Weights of a small GPT-style language model, trained from scratch on English Wikipedia: normalized queries and keys, a variant of Muon for these matrices.
MLP neurons of a small language model. Each row is named by its layer, matrix (gate and up: input weights; down: output weights) and neuron, and shows model dimensions 48-111. Each number is 128 + 32 x the weight over its row's rms, rounded and kept within 0 to 255. A neuron's up and down rows have the sign that makes its largest values positive.
After each neuron's rows, "fires on" lists the tokens most often at its 100 highest values on Wikipedia text that the model never trained on; "fires in" lists the words (lower case) most often at its 100 highest values on Wikipedia text that the model never trained on.

L5.gate418 [154 161 102 169 129 129 101 170  57 127 206 146 118 124 122 155 131 107 171 150 130 142 107 106 132 140 138 133 162 122 131 138 124 131  96 167 117 150 139 100 159 155 149 170 161  81 158  98 176  57 146 102 156  94 171  67 164  94 170 133 109 127 151 141]
L5.up418 [133 140 186 131 124 101 125 159 150 141 175 174 158 139 143 146 138 111 159  99 167 138 124 144 126 104 134  83 157 132 128 141 140 142 148 113 108 118 163  93 115  74 142 106 164 138 123 112 212 131 135 146 116 138 150  94 110 113 185  60 113  84 137  75]
L5.down418 [131 165 215 165  82 132 106 126 151 101  67 172 145 151 172 135 163 107 122 159 153 202 149 132 144  93 121 100 134 135 144 115 144 171 101 110 111  88  79 183 124  99 146 185 103 103 104  96 134 164  71 120 121 114  95 179 170 143 137 126 126  78 173 132]
fires on: " as"
fires in: "as"

L4.gate688 [201 134 214 135 172 154 124 161  82 173 110 117 139  99 122  59  58 142 109 135 125 161  99  83 115 103  94 155  96 127  86  98 216 106 121 160  99 103 193  90 159 152 116 140 149 149 109 127 151 128  92 170 134 151 157  73 151 135 144 137 175  59 124  61]
L4.up688 [123  83  72 108 121 112 169 171 143 158 103 199 147 139  71 136 129 143 154 105 159 146  96 117 173 134 175 152 174 138 118 118  58 154 167 125  87  86 144 183  58 147 178 134 155 162 102 165 155 122  86 156 138 113 135 125  79 158 107 119 111 133 153 145]
L4.down688 [126 131 135 173 166  96 126 115  97 117 158 152 141 109 127  81 103 142 104  98 148 124  60 190 139 131 127 130 148 135 102  76 113 173 106 155 117 186 130 134 128 154  61 140 110 154 130 150  63 119 166 207 108 104 197 176 125 121 142 133 124  93  88 123]
fires on: " of", " at", " the", " in", " late"
fires in: "of", "at", "the", "in", "late"

L4.gate1313 [113 127  86 146  99 129  58  87 138 195 192 135 196 111 150 133  91 177 135 135 100 112 111  84 134 166  57 106  69 144 139 112 129 140 100 172 108 130 164 162 100 140  99 119 155 140 123 165 141 128 104  81 114 150 134 141 128 132 137 154 117 185 127 113]
L4.up1313 [134 145  62 148  67 125 120 127 181 131  78 196 101 112  65 152 130  90 123 101 146 111 129 149  63 105 108  72 110 155  92 153 118 124  96 160 127 104 143 115 118  98 119 153 142 136 165 175 129 145  65  91 130 167 167 124 104  45 141  88 112 134 119 124]
L4.down1313 [ 87 134 137  82  97 157  82 119 106  99 141 121  43 221 112 137 158 133 119 143 136 123 123 180 195 125 113 180 141 147  98 163 137  98 115 144  90  70 137 121  81 129 121 128 138  93 115 139 123 103 121  98 138 104 101 119 100 155 142 134 149  85 154  79]
fires on: " for", " at", " For"
fires in: "for", "at"

L5.gate1265 [136 134 171  88 134 133 148 140 139  82 110 110 124 108  53 112 123 116 134 106 190 168  73 215 103 110  82 106 105  93 142 137 114  95 166 184  97 141 135 129  89 126 123 141 162 120 164 161 184  60  92 128 186 151 117 179 112 115 144 120 119 109 101 143]
L5.up1265 [127 104 160 140 103 153 167 143 110 137 116 122 140 152 141  80 150 158  84 150 134 157 115 134 124 188  90  93 111 104 116 178 145 114 117 138 139 151 161  94  98 144 126 202 115  81 111 161  84 148  89 133 118 106 143  97 124 114 135 175 115 101  94  52]
L5.down1265 [103  94 132 129 176 146  57 120 121 134 114 156 137 186 102  86 131 142  88 126 133 142 103 178 114 162 192 132 168 111 154 150 129 177 131 139  93 131 134  96  95 137  98 119 116 114 112  79 118 185 126  99 145 140 147 143 130 158  90 182 154 121  63  98]
fires on: " The", " by"
fires in: "the", "by"

L4.gate994 [135 116  92 171 149 100  95 107 135 183 108 101 152  70 154 143 155 116 171 124 125 193 105 123 114 126 125 108  95  88 114 249 162 102 114  95 119  88  70 124 106 137 119 130 135 122  75 177 125  62 137 132 100  86 168 112  63  97 148 129 164 153 157 120]
L4.up994 [139 131  97 132 100  85 146 120 105 146 116 108 194 131 152 102 142  87 165 194 169 169  76 125 166 150 149 132 160 104 149 192 128 119 110 106 110 129  50 110 164 119  86 121 131 110  83 166  60 117  83 137 144  97 153 163 150  98 158  58 126 167 136  75]
L4.down994 [136 199 196 161 145  64 162 143 102 133 144 157 124 175 111  18  93 135 143 108 136 114 119 125 100 143 165 162 116 132 190 125 114 137 181  73 174  91 183 163  85 115 144  93 164 134 153  72 129 137 162 141  96 127 129 168 126 190 119 165 127  63 103 166]
fires on: " not", " to", " but", "'t", " However"
fires in: "not", "to", "but", "however", "t"

L4.gate900 [ 43 180  95 162 104 127 118 114 163 171 146 158 161 149 181 170  82 198  59 110 188 112 150 178 170 124  70 172 122  92 120 125 101  97 161 126 128 102 111 108 154 105  80 171 107 142 147 175 177 169 129  96 143  96  85 127 117  63 150 127 158 120 128 148]
L4.up900 [152 112 115 170  93  55  86 124 166 136 115 148 188 140 121 121 174 161 122  91  80  92  93 147 106 100 130 156 138 154 135 121 142 196 131 116 153 143 121 184 146 113 102 188 167 109  98 180 125 178 163 131 170 137 171  84  96 163 106 107  95 123 106 130]
L4.down900 [100 113 130 119 119  85 129  74 131  92 137 124 115 130 201 147 148 132 156 116  96 173 148 145 167 147 124 125  96  96 185 153 168 115 136 127 108 182 134 157 101 142 116 138 204 102 109 144  55 152 143 118 114 121 140 167 173 126 126 105 137 144  99 103]
fires on: " made", " his", " making", " on", " achieved"
fires in: "made", "his", "making", "on", "achieved"

L5.gate39 [235 143  86 129  92 139  66 107 166 125 119 119 100  97 102  89 155 142 171 109 147 120 189 117 171 102 168 140 112 109 107 194 145 145 139 132 145  85 173 133 144  98 129 143 155 165 155 101 131  98 167 167 129 123 116 119  99 119 133 170 103 171 177 117]
L5.up39 [109 109 194  90  85 196 133 105 199 156 172 139 105 159 107 149 101  89 135  93 108 116 139 125 103 140 120  73 143 152 153 140 126 149 138 104 184  60 111 178 156 154  69 141 135 110 120 101 152 117 131 110  79 161 137 186 137  91 105 111 170 135  86 114]
L5.down39 [156 127  95 109 101 116 137 131 128 115 114  52  97 160 116 126  84 138 167  89  90 101 104 159 153  87 110  98  98 103 152 196 108 133 118 122 139 156 185 138 134 130 130 129  73 133 103 108 173 159 125 133 171 102  89 143 126 105 123 159 100 126 171 173]
fires on: " early", " some", " most", " late", " between", " Some"
fires in: "early", "some", "most", "late", "between"

L5.gate943 [142 109  99 146 109 142 129 110 141 168 146 146 125 141 181 126 126 178 126 139 122 177  92 170  95 132 110 156 150 114  95 111 132 105 118  96 107 136 123 163 128 149  85  47 188 135 155  92 165 157 103 170 126 109 103  90 134  97 143 133 132 156 158  73]
L5.up943 [154 119  90 148 142 118 138  58 147 151 107 111 115 160 138 141 154  72 150  94 112 143 134 112 147  98  81 132 109  93 146  96 141 195 115 158 100 136 109 160 104 139 160 165 145  64 117 122 158 157 175 152 185 131 120 118 159 118 119 121 143 197 128 125]
L5.down943 [160 118  51  88 126 141 167 108 104 125 103  72 105 110 201 134 162  99 145 140  81 106 114  88 188  80 122 140 127 130  74 134  98 116 144 156 156 138 126  89  97  91 163 124 184 149  96  80 104 130 139 153 127 109 115 107 138 157 157 180 150 180 125  86]
fires on: " A", "A", " a"
fires in: "a"

L4.gate609 [130  89 127 146 114  95 164 166 121 111 151 161  89 134 105 105 159 136 131 145 115 112 174 110 138 113 134 156 146 172  79 186 148 108 115 173 129 137 156 118 167 106 116 169 158 173 167 136  97 174 157  81 108 110 173 121 139  48  61 125 127  86 110  88]
L4.up609 [ 84 143 111 139 113  89 173 113 179 135 156 135 161 147 142 128  90 192 148  71 118 182  93 110 153  82 108  49 134 146 121 110  97  93 107 160 112 133 136  77 106  75 111 160  98 150 154 119 111  90  95 118 156 173 106 146 133  96 101  77 124 137 104 134]
L4.down609 [139 118 109 152 128 139 144 231 101 128  91 121 125 110 102  67 175 208 129 127 120 139 128 114 127 150 177 171  87 163 104  65 114 137 185 169 118 141 100 161 124 129 168  80 118 123 143 126 167 117 172 133 149 173 106 134  85 131 102  91 141 135 115 149]
fires on: " to", " of", " by", " with", " for", " as"
fires in: "to", "of", "by", "with", "for", "as"

L4.gate1253 [124 102 140 141 124 127 134  83 128 139  14 123 206 153 101 153 100 127  97 112 107  99 130 132  95 138  49 125 190 134 127 140 125  99 149 112 107  88 125 138 131 189 134 118 132 143 152 109  88  88 116 133 126 137  74 122 124  98 123 107 183  91 150 155]
L4.up1253 [100 139  75 108  72 118 168 166 157  88 159 109 131 117 130 133 154 126 129 112 124 106 124 202 140 161 122 181 128 119 159 140  87  99  93  79  71 116 148 168 191  86 148 122 134 130 138 135 156 100 152 166 169 148  92 129 129 130 125 120  87 158 126 154]
L4.down1253 [175  90 162 122 112 106 139 148 137 116 155 131 123  91  82 119 142 142 128 122  96 133 176 135  92 126 135  95 138 146 130  91 133 161 107 106 134 169 132  78 119 141 173 116 107 161 104 134 132  95  83 127 157 100 167 127 125 128 109 224 131 136 112 127]
fires on: " his", " her", " its", " up", " their"
fires in: "his", "her", "its", "up", "their"

L5.gate1102 [142 145 114 187 147 127 136 155  98  98  95 105 121 124  97 178 114 205 141 127 161 110 101 115 132 126 151 112 167 117  94 104 165 137  81  88  94 107  96 142 135 130 123 139 133 148 157 113  91   3  60  93 128  84 146 132 134 117 141 133 134  71 150 172]
L5.up1102 [179 132 147 113 109 162 119 177  50 131 160  59 120 119 116 105  94 113 124 111  95 189  99 125 121  94  86 149 153 114 104 191 153 166 192 177 161 130 149 115  75  90 106 110  82 137 161  93 145 108 173 110 160 163 150  66  99 142 102 156 121 178 201 115]
L5.down1102 [ 86  87  93  98  95 134 156 106 152 130 126 132 143 140 164  79 162 199 123 142  95 182 168 155 195 122 135 135 114 124 147  82 129 155 162  70 137 128 101 134  97 136 172 140  97 192  73 140 103 128 115 155 113  85  92 126 132 119 135  93 136  85 189  61]
fires on: " that", " can", " could", " to", " as"
fires in: "that", "can", "it", "to", "could", "as"

L5.gate820 [147 114  88 189 136 121 101 109 146 155  79  17 117 117 133 175 111  89 153 129  93 118 123  96 117 147 116  89 133  78 111 106 151 125 169 164 128 136 115 116 128 150 139 181 186  79 142  97 123 130 119  95 167 131 157 137 111 129 137 136 176 169 116  99]
L5.up820 [219  71  44  87 101 136 156 165 179  99  88  84 125 125  47 163 108 125 141  98 188  98 108 122 146 138 101 149  82 134  71 168 175 105 171 160  76 129  99 134 143  85 138 144 198 176 158 103  80 136  99 106 117 128 132 119 118 101 143  91 255 102 157 107]
L5.down820 [ 97 137 120 120 133 106 111  85  80  98 123  70 155 123 119  57  89 181 142  81  90 120 153 105 102 216 146 124  72 128  87 107 143 165 181 146 131 130  70 178 104 130  86 123 126  96 208 128 116 105 125 114 149  67 188 167  93 173  85 192  98 115 137  56]
fires on: " of", " for", " to"
fires in: "of", "for", "to"

L4.gate241 [145  48 109 146 150 136  87 171 161 114 151 154  99 114 122 163 138 107  99 146 169 133 183 109 129 102 176 135 149  98  79 171 137 102 106 199 238 117 134 113 136  94 119 153 172 139 154 167 116 125 107 132 102 113 120 133  77 120 103 132 148 132 144 110]
L4.up241 [146 115  85 174 144 172 140 101 143 124 155 146 141 127  75 100  63 154 164 107 114 129 146 155 108 154 165 132 127  91 187 162 104  65  91 103 177 137 133 145  73  83 123 146  89  78 168 101 145 152 153  64 151 103 140 101  97 125 170 117 158 100 125 172]
L4.down241 [ 90 127 104 124 122 138  73 138 131 136 138 158 104 162  88  97 138 123  98 109 144 105 105  91  69  93 208 155 127 131 122 181 150 142 118 185 158 144 121 113 122  97 141 118 115 120  88 142 144 141 110 129 145 123 119 107  95 107 109 124 131  96 118 144]
fires on: " City", " city", " Hong", " located", " street", " built"
fires in: "city", "hong", "located", "street", "built", "community"

L4.gate997 [145 132 118 156 114 126 167 129 122 118 114 177 191 175 146 108  77 139 131 137 131 164 105 167 129 133 125  99 150 131 116 112 191 120 130 102 156 120 176 135 133 115 112 104 158 119  84 149 101  97 230  93  67 162 183 116 123 143 165 108 123 105 142 147]
L4.up997 [ 91 108 206 183 120 152 111 140 143 124  87 162  59 162 132 143 115 174 133 122 129 169 187 108 141 109 126 195 138 177 107  99 107  95 124 127 157 126 135 170 138 169 143 110 193 122 100 121 111 121 139 110 126 113 112 143 118 133 147 120 132 173 103 107]
L4.down997 [ 97  96 132 120 109  86 117  90 131 102 117 159 113  96  99 128 125 189 123 107 113  76 153 149 184 143  82 157 103  35 158 125 130 116 134 148  91 109 153 113 109 153 135  90  98  49 124  93 210 107 114 145  74 107 106 122 108 117 110 106 185 117 123 102]
fires on: " has", " club", " have", " League", " had"
fires in: "has", "club", "have", "league", "had"

L4.gate49 [220  99 118 113 129  69 134 115 153 109 156 136 122  95 130 148 118 141 110 138 187 137  94 130 171 147  96 118 148 202 183 128 142 146  97 126 157  68 103 168 153 105 152 105  85 115 155 105  29  79 144 104 216  91 104  87 133 140 183 146 166 169 153 124]
L4.up49 [124 112 120 194 161  92  85 106 119 120 221 156 158 138 161 160 121 108 142 150 114  60  95 113 131 144 112 111 167 140  93 127  85 170 137  61  93 149  99 135  92 124  99 118 133 111 128  77 120 190 171 108  97  54 142 101 134 152 110 161 118 153 163 106]
L4.down49 [180  55 143 147 161 158  90 120 134 157 128 178  71 189 185 167 158  79  84 162 124 116 124 100  96  99 126 195 128 203 110 100  83 133 126 121 132 122  75 149 137 100 212 160 167 127  86 135 141  89 152 161 129 108  63 136 147 128 120 108 205 140  74  56]
fires on: " a", " an"
fires in: "a", "an"

L5.gate978 [110 100 119 106 130 168 189  79 103 135 120  77 129 127 125  96 155 133 122 132  68 148 102 110 120  78 126 150 125 152 100 125 137 129 140 145 156 172 175 148  96 110 120 136 143 149  95  87 113 134 118 102  61 119 144 178  92 134 137 159 143 167 115 162]
L5.up978 [123 145  87 119  85 105 111 118  72 129  54 115 153 165 161 120  95 123  88 106 123 123 182 151  88 120 151 107 145 124 108 146 180 117  86 120 113 152  99 130 117  97 172  85 141 119 133 144 148 124 162 140 152 163 169 189 112 119 122 122 127 156 142 145]
L5.down978 [ 55 109 175 116 113 141 123 134 114 109 130 117 193 100 126  78 200 154  62 183 123 128 154 135 143 125 136 133  61  77  93 128 121 204 139  94 109  99 131 187 114  72 168 135 108  85 102  70  33  95 137 100 126 113 111 152  86 164 176 138 121 168 126 147]
fires on: " is", " has"
fires in: "is", "has"

L4.gate928 [123 109 145  85 152 127   0 155 182 101 160  61 161 109 165 120 111  66  74 124 151 103 110 114  99 111 116  80 148 140 100 131 143 126 118  83 137 183 144  94 132 155 115 155 121 175  81 154 111  86 174 109 134 116 150 130 121  98 139  78 114 147 110 128]
L4.up928 [163 160  47  83  83  70 143 167 147 143 129 117 147 144 129 171 158 133 151  94 146 110  99 199 130 153 120 122 162 117 141 107 162 122 158 107 104  92 162 185 116 147 153 201 143 152 123 111 130 128 149  56  98 113 123 117 126 107 112 127 156 120 100 116]
L4.down928 [112  97 112 184 208 145 117 158 136 159 116 172 123  85 159 161  94 161 110 129 130 108 132 133 130  74  91 131 119  69 132 106 140 118 103 110 162 130 147 165 122 119 150 172 103 195 114 131  63 104 182 106  72  81 122  69 149 134 158 151  81  83 135 121]
fires on: " New", " South", " of"
fires in: "new", "south", "of"

L5.gate911 [197 205 113 122 145 106 156 146 115  98  73 186 150  93 113 113  42 142 101  88 126 150 117 191 142  93 155 125 133 158 148 114 161 164 147  87 171 115 162 105 140 156 113 144 158 129 170 181  62 118 145 163 163 153  93 145 126  87 163 106 126 163 132  94]
L5.up911 [128 173 125 116 114 120 185 133 117  62 151 118 116 151 138 109 138 145 118 105  82 136 127 158 206 129 169 123 141 178 154 107 136 123 142 134 121 147 139  85 126  69 119 140 159 173 150 149 138 104  65 106 165 124 112 125  98 134 104 181 137  84 141 101]
L5.down911 [ 92  44  67  64  84 103  96 135 124 139 127 126  98 150 186  66 152 138 135 141 179 185 129 112 211 133 180 136  94 122 159 130 158 135 114 147 153 119 153 152 121  93 160 132 106 123  94 148 123 100 164 142 169 101 122 201 128 128 105  92 134 102 116 121]
fires on: " to", " can", " may", " must", "S"
fires in: "to", "can", "may", "must"

L4.gate1254 [167 151 115 174 195 146 173 116 106 143 139 116 143 129 136 146 102 183 103 119 116 184 182 118 100 120 146 113 108 186 150 120 128 160 168 102 112 165 124  91 170 141 104 107 172  73 165 124 115  97 144 140 217 134 176 146 146 134 146 100 186 143 141 160]
L4.up1254 [194 193 109 144 169  57 142  74 133  83 120 124 176 124 168 122  69 168 174  31 176  89 135 192  88 185 140 136 120 140 110  68 195 105 115 148 130 102 129 149 109 139 115  91 153 147 159  85 131 150  80  92  89 122  84 140 188 111 169 122 150 130  84 127]
L4.down1254 [147 131 185 101 176 120 140 141  89 101 136 189  68 133 199  58 150 103 187 101 152 131 122 111 113 125 138 140 146 147  61 140 114 112 176 151  85  49 119 124 124 202 153 113 106 119 112 120 126 143 187 106 192 132 101 141 121 106 112 135 147 108  96 141]
fires on: " to", " would"
fires in: "to", "would"

L4.gate682 [ 95 183 175 127 166 178 181 178  97 162 133 119 248 164 104 174  97 124 113  90 135 153 123 141 100 178 102 126 124 124 155 139 142 115  90 166 134 161 136 176 102 172 166 150  93 101  72 119  84 100 111 108  81 126 120 141 102  90 108 160 105 112 109 107]
L4.up682 [196 117 163 160 152  78  80 143  98 194 182 165 157 136  73 107 150  90 148 139 144  86  99 133 109 145  34 120 142  92  80 101 104 110  36 150 128 193 109 167 129 123 116 172 133 197  75 121  74 142 104 115 129 189 137 110  59 131 140 191  66  94  65 143]
L4.down682 [105 107 182 139 136 195 152 126 107 157  62 100  92 184  94 112 219  86 128  96 119 104 105 120 117  93 128 200 154 137 135  81  92 148 124 173 116 192  63 128 136 141 156 103 119 137  97  46 121 115 168  59 155 163 160 124 103 115 114 135 112 143 115 155]
fires on: " The", " I", " King", " personal", "ah"
fires in: "the", "i", "king", "personal"

L4.gate235 [116 172 116 182 144 116 125 145 147  54 141 163 184 166 192 110 179 199  97 107  71  92 156 113 174 117 133 132 110 197 102 107 124  95 132 161 149 159 127 180 128 167 153 120 198 131  94 114 155 164 119 138 133  80 149  86 114  88  71 121 159 107 181 110]
L4.up235 [117 113 116 116 119 120 115 103 124 139 127 108 119 126 202 124 170 173 166 156  97 120  85 161 117  97  88 139 130 110 150  82 121 118 119  95 127 142  78 108  86 150 117 129 110 139 145 139 166 119  72  94 109 137 120 105 115 139 213 130 184 152 140  94]
L4.down235 [ 95 145 137 145 115 126  90 124 119  60  52  95 126  93 144  86 134 162 142 157 136 108  99 157 132 149 121 158 135  93 172 142  74 185 116 184 105 190 113 144  97 131 135 157  97 133  85 128  58 106 117 166 153  97 102  79 106 123 152 124 114 139 156 117]
fires on: " under", " in", " of", " as"
fires in: "under", "in", "of", "as"

L4.gate361 [166  81 116 173 157 148 128  81  72 104  44 161 103  97 144 153 138 145 128  52 142 109 126  85 102 114 154 132 123 115 104  88 148  81  74  65 112 133 102 164  66 113 128 134 127 147 112 159 189 136 100 125 135  58 150 124 131 123 177 142 206 147 102 108]
L4.up361 [171 139 144 166 170 165 144 104 166 170  66  77 159 140  70 175 107 137 115 102 105 166 117 146 114 184 123 138 119 185 124 188 173 149 119 145 134 158 127  99 122 126 151 124 132 130 174 114 149 118  87 171  87 113 134 121 127 112 109 114 155 139 146 162]
L4.down361 [148 124 108  98 145 133 116  95 130 126 153 110 108 197  96 111 214  98 183 163 113 128  94  89 128 158 130 123 170 166 200 102 134 151 166 131 120  92 130 126 129  88 105 102 152 176 112 136 130 174 145 142 104 113 169 147 117 109 124 167  67  65  99 106]
fires on: " of", " a", " in"
fires in: "of", "a", "in"

L4.gate620 [133  88 138 137 122 160  88  89  97 100 117 172 116 207  61  90 142 192 150  97 145 165 108 122 117 120 110  49 171 227  97 192 131  77 128 146 116 149 103 118 127 125 117 123 113 107 118 163 122  98 130 115 199 128 116 104 156 157 156 141 135 160 139 146]
L4.up620 [130 175 119 141 137 139 230 112 162 156  92 160 160 117 158 151 158 100 191 103 100 131 129 115 145  54 234 103 168 144 187  69  87 134 203 133  73 154  89 144 133 125 119 120 166  95 183 121 115 219 129 137 133 150 127 137 159 111 116 126 150 135  91 146]
L4.down620 [110 117 120 121 103 186 176 196 104 104 127 216 140 184 164  90 127  91  71 108 125 127 120 169 103 116 111 124 101 114  96 140 128 140  95 173  98 113 166  86 138 175  90 145 118 167 128  82 107 185 171 139 198 172  91 175 105 155 138 118 105 109 132 209]
fires on: " to"
fires in: "to", "together"

L5.gate1169 [ 91 121 144 123 128 135 195 123 137 143  92  90 116 141 138 153 171 149 155 124 122  78 139  98  73 184 126 132 169 100 110 135 116 146 132 161  98 153  85  63 180 198 117  89  79 150 149 106  99 109 157  96 139 155 141  81 139  92 127 147  86 117 123 167]
L5.up1169 [182 197 136 171 134 105 145 114 141 111  96 124 181 108 145 113 141 124  86 117 153 152 122 126 155 120 123 197 115 135 163 112 131 139 119 124 115 109 110 126 126 171 130 171 140 118 103 139  82 107 160 136 141 146  53 125  76  90 165 122  72 158 144 150]
L5.down1169 [136 149 175  96 133 121 140  99 106  93 142 154  55 133 127 117 143 148 162  82  96 105 149 111 181 140 117 185 132  85  91 152 103 178 121 115  54 144 143 133 101 118 100 100 138  88 144 141 109 163 151 151 144  85  82 120  95 141 133 109 148 133 147 119]
fires on: " made", " Ch", " make", " making", "Ch"
fires in: "made", "make", "making"

L4.gate995 [129 179 147  56 151  65 110 138 156 119  87 142 108 118 119 129 200 196 161 183 143 174 109 154  93 127 130 131 123 188 136  38 190 153  93 146 186 195 132 177 160  93 108 198 126  98 103  84  28 164 100 103 144 141 125 150 104 111 142 198 150 130 115 142]
L4.up995 [105 100 116 128  61  79 124  80 171 172 121 138  86 122 144 177 148 162 194 154 109 173 108 115  97  94 122 140 120 117  97 121  57 152  78  99 177 119 159 145 139 153 113 120 164 135 115 129 113 153 124 134 136 143  70  99  80 176 177 131 141 109 114 123]
L4.down995 [148 153 109 147 121  54  88 100  97 102  75 146  54 141 178 142  83 154 191 130 165 134  62  99  97 135 139 189  92 125 173 107 100 117 187 113 121 120 116  62 118 122 192 120 172 129  97 109  89 145 113  78 117 207 101 135 154 169 164 112  77 160  79 179]
fires on: " between", " both", " Both"
fires in: "between", "both"

L5.gate889 [101 109  99 102  82  98 106 131 146  97 145 157 127 111 132 165 108 141  70 116 146 152  78 149 128 172 105 158 163 150 112  94 153 164 160 125 124  97 138 118  95 143 105 119 115 171 124 114 164  93 161 131  49 113 161  88 153 108  71 108 168  92 114  84]
L5.up889 [120  92 173 131 106 109 130 149 107 121 106 158  80 104 143  78 124 179 106 123 108  90 135 135 113 140  81 141 105 137 108  93 165 162 104 146  86 179 101 108  69  72 147  65  83 114 134 110 149  95 131 134 119  81 104 138 121 114 149  78 162 143  11 124]
L5.down889 [117 171  75  95  91 133 163 121 150 147  95 125 133 101 126  77 136 142 120 155 134 148 116 155  46 123 100 148 173 152  80 106 145 143 100  97 125  98 120 153 143 136 127 120 100 193  96 169 192 112  83 147 143 114 138 109 159  68 126 153 132 173 151 164]
fires on: " had", " has", " have"
fires in: "had", "has", "have"

L5.gate840 [ 97  96 140 190 113 144  97 143 182 134 138 163 110 144 158  41 126 119  96  62 149 124 125  77 127 134  99 164 179 130 120 155 170 161 132 105 160 129 159  84 212 132 191 164 119 213 110 154  48 136 118 108  89 122 165 148 149 124 162 151  82  95  70 147]
L5.up840 [ 75 173 114 118 128 150 107 137 120 153 126  93 134 201 113  97 171 147 156 113 113 114 160 135 151 138  87 138 133 154 129 105 106  95 120  80 109 221 172 108 155 146 171 155 113 102 136 135 124 115 204  86 119 144  93  82  73 126 199 154 122 126 104 142]
L5.down840 [165 123 113 116 116 102  94 128 167 144 129  83 152 180 105 127 131 143 123 119 159 137 135 132 159 115 104  53 112 145 134 110 136  96 118  87 140 130 178  60 120 146 155 116  92  66 118 128 111  84 153 142 106 154 120 144  58 149  93 174 106 119 193 126]
fires on: " his", " her", "'s", " Her", " His"
fires in: "his", "her", "s"

L5.gate141 [122 130 158  75 112 136 124 102 157 105 159  96  90  57 137 121 136 129 121 126  92 132 117 103 169 138  59 145 115 174  57  76 143 173  75 101 101 191 109 170 167 175 116 144 144 106 134 140 121 177 111 176 151 126 119 152 177  96 158 127 127 126  93  86]
L5.up141 [ 45 132 125 135  95 155  83  89 140 144 201 102 132 138 141 168 103 141 158 140  81 137 182 135 135 114  66 113 131 129  67 109  85  96 118 166 130 193 101 153  91  96  83 117 108 151 112 129  71 110 112 154 139 109 100 110 125 104 136 113 121 158 143 174]
L5.down141 [136 132 143  58 116 176  98 143 162 116 140 120 128 120 180 145 165 157 124 123 145  97 127  93 142 129 130 161 129 131 161 143  47 156  92 133  72  91 128 137 173 137 115 133  57 157 142 121  98 140 124  89 161 108 109 123 166 166 116 168 106 178  56 173]
fires on: " by", "19", " in", " between", " with"
fires in: "by", "in", "between", "with"

L5.gate932 [ 90 143 139 197 153 109 126 111 130  80 144 131 174 125 112 103 160 178 146 140 138 105 175 142  59 173 151 155  99 194  83 130 138 122 175 136 159  84 170 109 139  99 143  91 107  75  83 114 175 142 127  85 120 121 109 103 145  89 124 144 122  89 118 118]
L5.up932 [ 81 157  93  48 165 125 182 106 103 179  89 115 128 129 130 112 127 128 129 128 127  85 119 123  78 187  68 138 162 115 161 134 152  58 109 193 123 143 149 154  87 120 155 137 124 147 131 115 111 199 119 135  74 112  95 151 166  91 117  81 139 129 117 159]
L5.down932 [124 150 154 190 121 132 151 104 135 132 156  96 121 122 139  89 124 186  99 139 163 199 140 166 141 142 114 159 119 147 138 108 130  90 123 140 142 112 142 142  50  97 130 107 107  83 110  81 148 119  97 112 157  90 154 129 116 137 112 189 131 136 116 156]
fires on: " who", " which", " that"
fires in: "who", "which", "that"